config = dict(
    n_layer=11,
    n_kv_head=6,
    head_dim=64,
    norm_place='out',
    bias='all',
    tie_embeddings=True,
    init='uniform',
    init_out_by_depth=True,
    lr=0.00338,
    lr_mult_o=0.762,
    beta1=0.9,
)
MLP neurons of a small language model. Each row is named by its layer, matrix (up: input weights; down: output weights) and neuron, and shows model dimensions 16-143. Each number is 500 + 25 x the weight over its row's rms, rounded and kept within 0 to 999. Numbers have three digits each.
Before each neuron's rows, "raises" lists the tokens whose logits its output raises most directly, leaving later layers aside; "fires on" lists the tokens most often at its 100 highest values on Wikipedia text that the model never trained on.

raises: " twenty", " about", " two", " six", " twelve"
fires on: " |", " of", ":", " to", "approximately", " than"
L7.up81:470490495509549537498543477484509489525489548515484495489489485538486515479510462514440452476489463510542540470473521496533470499476488525474496508478516492490517508523500540522546493504510507450527552473493477498489490520503551501532537541485476551493526474525532505514539517524508539473485508480507478521524470474540506527494484567491504538492479486472504479495545490521463504481522
L7.down81:514476506500552494475504519515447526517456514482528473507502469565513508536534461511510467519522510486479490505497537496520519502518468542499484479513456490498522491513482442493513505459537483474513499498501471458515502526512509519494524524504472467508438459531505503483492489504440508497532497474501486501523485477519497470464494539494526511542511487485497500500552536528444532446482

raises: "\n", " ", " Succeed", " Preced", " —"
fires on: "|", " |"
L2.up570:472476501491497483491490473521501540493468508542514512457481519503488478516496493511521486512503490548512514496525544519497463482516507478441483530457501531455522480514505464510541508496486524500518504501508482504482422484530499522476447496481486531501538508480511478473504551516490517497502553506523515543525506465504524526530489539467539498501508505510548492502492481520465520532526
L2.down570:501476541459517509487481494472536498475518486514509498478511507504487522533514434486510505489501519514530500519498521480530503469507511501529481535472494500459497479505505548518518499540502464496512501470478472482512545519526469535474458472513493515528507480506533500492496495482521516521498474471542510494550538499483501508466486483474524463506495521499530472474478578429475471492528

raises: "-", "=", "|", "==", ")."
fires on: "\n"
L4.up537:478536488509511492513440514516540504496532503466481490529471473511467519511492459500499504520455467521490529460517516509513468488497497517508482489540592503513503492527538488440487545517505499505492468519517501524466453478449522460512492494519534503511499503518467493514521474552477471498518477469525500507488498480505518472539518491496557549539557498512507528487517487503499519497446
L4.down537:520574530481493469537494446516502517485499504499505506559525464495459493485478532497514484496496465515511469473497504492521492482464436483521505488520537508560471491487511491525466489505467476500506473534441485441454485510498521481507512515523544560506500481471502499517532486519474500469513458495510545454485545510508506500515490490483549510525505478528505536486453516490550488475471

raises: "1", "3", "4", "2", "ped"
fires on: " +", " −", "1", " La"
L4.up224:529539504497507489512522519466493527509506465524478500510478510497483486526518484473477524549531506501512480470515468518553477509509520502466477498531485534468527506470507471447504508518537555510456506482486493502478509528507523515498501485491506501479502468498512530519514521495511463482469493540505506513462463486493503506493450480521513514467501540484517519500570446489461512489478
L4.down224:479497490485551486463497498499509505502500496515509526502513503450445471517523511503512486492492526461505492509530504501494499550526523509482498521508465522510483547519474484518493441544509489476498484538523492506534486521458504510538478507482485505502450508513537453515517498483520483469534493476534472515499506495526507499485508513492530485536531533477496451523486472460526491481547

raises: " consists", " is", " was", " has", " contains"
fires on: " and", " but"
L8.up467:514490470504531458428508520456499530490523534482480486496484517467528493503518472542509469499544503517496523479527503473497503514552515549520498487468509528447533482482509475514502506541503506467503510510476527463511492530470554518507500467524481518509526459482491491517548493553492526493498517442489472501511558502496480523531515496510492508530418500525484487482563484503464549481495
L8.down467:487479511454522540514482505548490487485520502493534502483458481522499472521523506544507505488512490476483520529537493476488513504435508495491474494500482491548514482529484491494514514484512470573480486540493513498477466514494473498463506496537479485504514514538486460483512497520492503494473520509534509497517457474507532505481505509482494500535501517522497484535519478522534515491505

raises: "war", "ne", "ult", "ul", "al"
fires on: "″", " K", " Sch", " wh", " Kh", "Č"
L2.up435:453518489533473481466488472511496490486550506480506481516476488504522502496500495502579538494478497510512510492521494499519465498487526554483523442515483490505549529536491489478526490515512506443538496469489539431500498490541548476496456515552512480536506527552515512492515527496540552486486501568500502484494510479528483518554469497468498515517525505513524485485527488488495488489504
L2.down435:507491517535498503480502457520480470500521495496505513554482496528521528470498485472547517507483501541482533489480534485515520502517505536472510487494469552480542496507492492500501522483530502462559477536505511469480547474511523509533515488505526486542578511551518478464462506521501500456502470487502527460464480483477529502494477538505548484492536481501489541539487494509509478504509

raises: "\n", " ", " Preced", " Succeed", " Location"
fires on: "|", " |"
L2.up606:481467528491482525505504463513503519513422504506524492494451515521470458524486481502486469529514481524519507489513532491512475472494512482440503525488494528439515472523481492477505499507506514478505490504493467492448458508495504498482485497478505509498541484498517498495506528485502513459512538493528532543533511475519505525530472515473532500522514463501516532491533538522517502525531
L2.down606:496486546463524504497474501473539486474514483521493509483496494494468536525514446495519509500495518516525492501502530502526504477509526508518489543479496516458518477516517554532526486526502463499518505480475470482529552510546469536474466464515498521534501489516554496485498513493519522516496472475536494488530529489501500509471495495474517468518493526502527459478480561434474462483536

raises: "-", " ", "==", "|", "==="
fires on: "\n"
L4.up105:508527508516524480524496489514493510481530486488535515531496469525513508506500507513479498506492490532514511472483527522444460489538534473497494519560543502465504481531536475458474535542510495492489468497520479481479446469484494471432486493479495517521525531514466507553520482549530484464503499458510467517525512527468534470528517539491531549520534511501511544475484512516513499509441
L4.down105:509564523464484465516492457491510532488512526489508493528526481504488517498493520494504482502501451509489494483500518485504466483458460501499523495518544504542441491491481501508441481485451459499514482542470492431461468520497532458543515485505542567498494464485512476507537506484493495482477457515496519454507488491506528492506474469469548536504496501516493531459497526485542463489507

raises: "3", "5", "7", "4", "6"
fires on: " ", "1", "2"
L8.up37:451519508524522532531542545500505531530485463511471512498492488504537496507494515528490508514484513544490486509535474531528469514524500487467452484500518490535526517485470500475493512441508515519459497506493526558483461496531479539485468481487477526498501504501507500511461494520469454497478489449494494534518498544521486494504451493475469506515480492496487506471500489507487520532520
L8.down37:515493529425484495456498510476461467493521493560500479483481507506467427565474503493468534452481488476474485516501498464502480508467472498451502487452501484469502527477500500482515468491472553504520511530477538479484510514491485471557490467498526522525480504464560483523522486508495492487501495513517506489472513528493454509475518497489490559502485488532498468498491493454520490529528

raises: "-", "=", "|", "====", " "
fires on: "\n"
L4.up203:496524504513497508525452490516510503500531462465507525499467507512478506506483482526493517493458480521490540475477461547499461492543498491523481515533575517498490505505542512451482506504487499500495462506499498487481456471468504518500493502504508505505526518510462493525517455534489489516502486503535491505490516465514518458490511549491574520513567509506507528521457450510510507528453
L4.down203:523568524487493465533474458518475509485520509490525520538524499513490471483467521509500476486493465515493487471514506500510460472456442479512490483530524500528446491482493502518497512513456469512506497551467474465468482513485530479517537504495523548516508492501509494528539493511488519474510446496530503471490514484517499503513503471452548531524492497510508531487479511490543465511490

raises: " was", " is", " had", " has", " were"
fires on: ",", " which", " what"
L8.up456:476499493499473549471542538520492515478514462465516527470478471507499474514483467493507517500564519491537498472479579451461491496500487505489498477491498481531522461500508498490493516507529483519518459501504550484543504490519478454474470504549481511483502472538541481517494467538499511542485527506519514530486501486514493503511455486540545513542467512516513494525517507525546479526508
L8.down456:508482518514506495502504496517503501499519512490518515527524514526486505502498499545496499493509515497486503476563494485502506482487477488511500515502485532527533498492481537479460531468527478563507521537483556518489503498544511465453502480512476483466505521539483452481494554549473539444527469541514515523522482461508505516490509452527519492503502510541478499526542522535523511491556

raises: "ling", "ant", "ance", "ants", "ed"
fires on: "s", "es", "ia", "as", " Kingdom"
L2.up511:550509516505524511526504522520517547556467503487547512481496517529510536513509474506514519492474533504488469509528513494524478476499511540488562502463472471551549526515528507494484513513493523482521542515512542496514480512484504503461495505491518513514468514546484492497478498493483475491493574510516547515483492501492556526490501565517504534515532481507474483508492478526543538509492
L2.down511:542504517557485501511538478467507508453502550487517486516534469525479469488513528446489487481495471469533503512486521582531502518490526529490536494480497469476490522465493464476457474541510538495493510524515504495516481501503504497478505506527505460533441509478456513563504482538531479506509509515473501488525472530503520486468513448533482507515530517510479477505517532454474508474496

raises: "|", "-", "O", "T", "=="
fires on: "\n"
L4.up334:469538493508516498513464512472502495480464511479499489496550469492498479504503459519473509553485505486505523476506557452509445493528489465479494508511498488522501542539499473480502550526495490500494506479514510497484475508457487514445498485504547505539514455491490505567529523523513451482500490482525500526535502514513514469538533494492518585510538504505493511490515505530500519493496
L4.down334:528577520461480497536471456511516517493529502514508507560501433492470527488488525475528501535513468493523506473536530482505498485483473481536519503502544492538496473488487476513455500508469467504523465519473512427493469528495518478507512489536534575506509468479495473515537495521476476482494480519546522466516514497505501466519494498454554546489507516526518543482486501498536502470465

raises: ").", "==", "\n", "===", " ==="
fires on: "\n", " \"", " not", " had"
L2.up111:496515563505520475513460495497552501534514476514481483493471467520476523526516489503513494512497479544505450512502527503542512447482490531513477472571526487516526451515526489477483500515531495492510558491439548538520495501464515495502447505521482515476513546480468524509517459521520508499481506466485508500492528519526574487507509485515538506518479492491507504523503540483509473491505
L2.down111:511466521455469516479505477508485475541563526494510525519487543489485475480509491523528522496504486475511501552463490553484516472505490488529452514558514546528497507464506525477504471475512455500498526490521495457510531497501462445463499513519505502485495537467488484496471468476482511512508490525476499516490522518489489503476536488498521544508503480440491510501449484526502494476483

raises: "ation", "ance", "arian", "ette", "ency"
fires on: "s", "es", "mus"
L7.up10:553518521508511533512502510496533487539529509495513510481504495546484487472520502488528479480450518472498548459492497500538470499461487505479503502509508460534535527494539505501480519500482496506486505504496514515521468504464528485429519523463490528516565458515532461479486503471487464520520536498527498462478524520545528519497531507549492535523488465522504497504504504529502480559515
L7.down10:525472493516449480470504486492522535460516507514504493491495487520478463461472495497501487489484497515532550511485469500499502467515534471501500489501497505468495505526467479447468515525548469488506468459485549503508482492503502473510488481518490517482458533462419513548512495506515500514474468487480454498514491475499501525531557493508476476493522508518484487520486542474459479508488

raises: "-", " |", "=", "in", " See"
fires on: "\n"
L4.up2:462520524520487482489505473506498490485530492465520533509450487523492503485474517529501518500518478511523530472494506498508476490551534541523493460547516513523494519527499497474503499510511489456512494508494501483515480484469508549481465556491531502513498520519458484477519477483533468496514483475523509497505498467493453491489490511491503521519503500490508484488462494534517500472473
L4.down2:540551519484490494489470495473473527478542557486518502497475531510506474479502499535472531483501438501491497451498492535519435508470494487505466496521548487505466517456519500481493523503485502502530494536452474484481507507469515493507534519492531505506448501512549526500553513494488499511485476496522534467467515492494526495496516486507517540526484520527499501487484516498497454479474

raises: "\n", " Succeed", " ", " Preced", " —"
fires on: "|", " |"
L2.up472:481497502493503459487505466499494526484484513507491535457490515497490475495499483501503492482503481513498516520523534514509454491516491469480468532457512514484519488490490442499565499491469533495511502493498474504486465487540505527500460516493489528510581492485525470482524553510486522482487526496530522559493492476542509494512480527503531523510518533513551460498511447509443528540524
L2.down472:492482533467517509496494487475551494467500494520514497472509510524491512532512449503521503488498508514551482529502509466522499484493515492530482545481490498451489487503525553528516502537511464475511514465493479480496523513524464519472448464518497518534509496509519507498505481485532528527519483474535520483551532504470513511475498479475528455518508520505529483484475566429495475507526

raises: "3", "8", "7", "5", "4"
fires on: ".", "3", "4", "5", "1", "2"
L8.up315:508474507502526485456477514499490479496505525539446520516499488477500489524485550577511530515528521519533494498517501516506459485535490513458551497477515542471555516469531504497504477535469489524500496468529532519477463473507470484489524531496504481494479474496519532555524450494540489512481491507480502476535524464517524526536499495515519500438497518543508466481505516477488460547507
L8.down315:493523499409486486486513557511491515520497483487517511483485482503488460509488518502483501478484481492507470550482495453544501528491496493452513502458518511446504495495479500513487481508480545522476522523510523513504504501472488469501500486518530540591465481506507463570544526528474477492480509496486508477466530515504476515487489528472477519522500507499466437482496523497493508500546

raises: "1", "2", "7", "6", "3"
fires on: "8", "0", "–"
L7.up725:500478482503547519429478572492499534529504521495505508503477470521486494498506482514497488466527492468535551471510503524533478491503483501495533510499466515514501498498515545479475492483512493461520500481459503484521493497502504509491524582456493498479499539497541488491449502507501497468457492492507430518470511487534477511487500480512503542531533479513517504494525500528497446501458
L7.down725:483521479428535480473515501500498505493503466543489498550518500461484455535507499477420534487504499488497531521550487482475527487505471497496501537536464519506473552486492496512463476484483542525488457512488450511485490498500511479520481434496523487507489536510531519502521526483530519482513457540532514493489500505539503520480500562486530491512533490506483499534505497485556512482477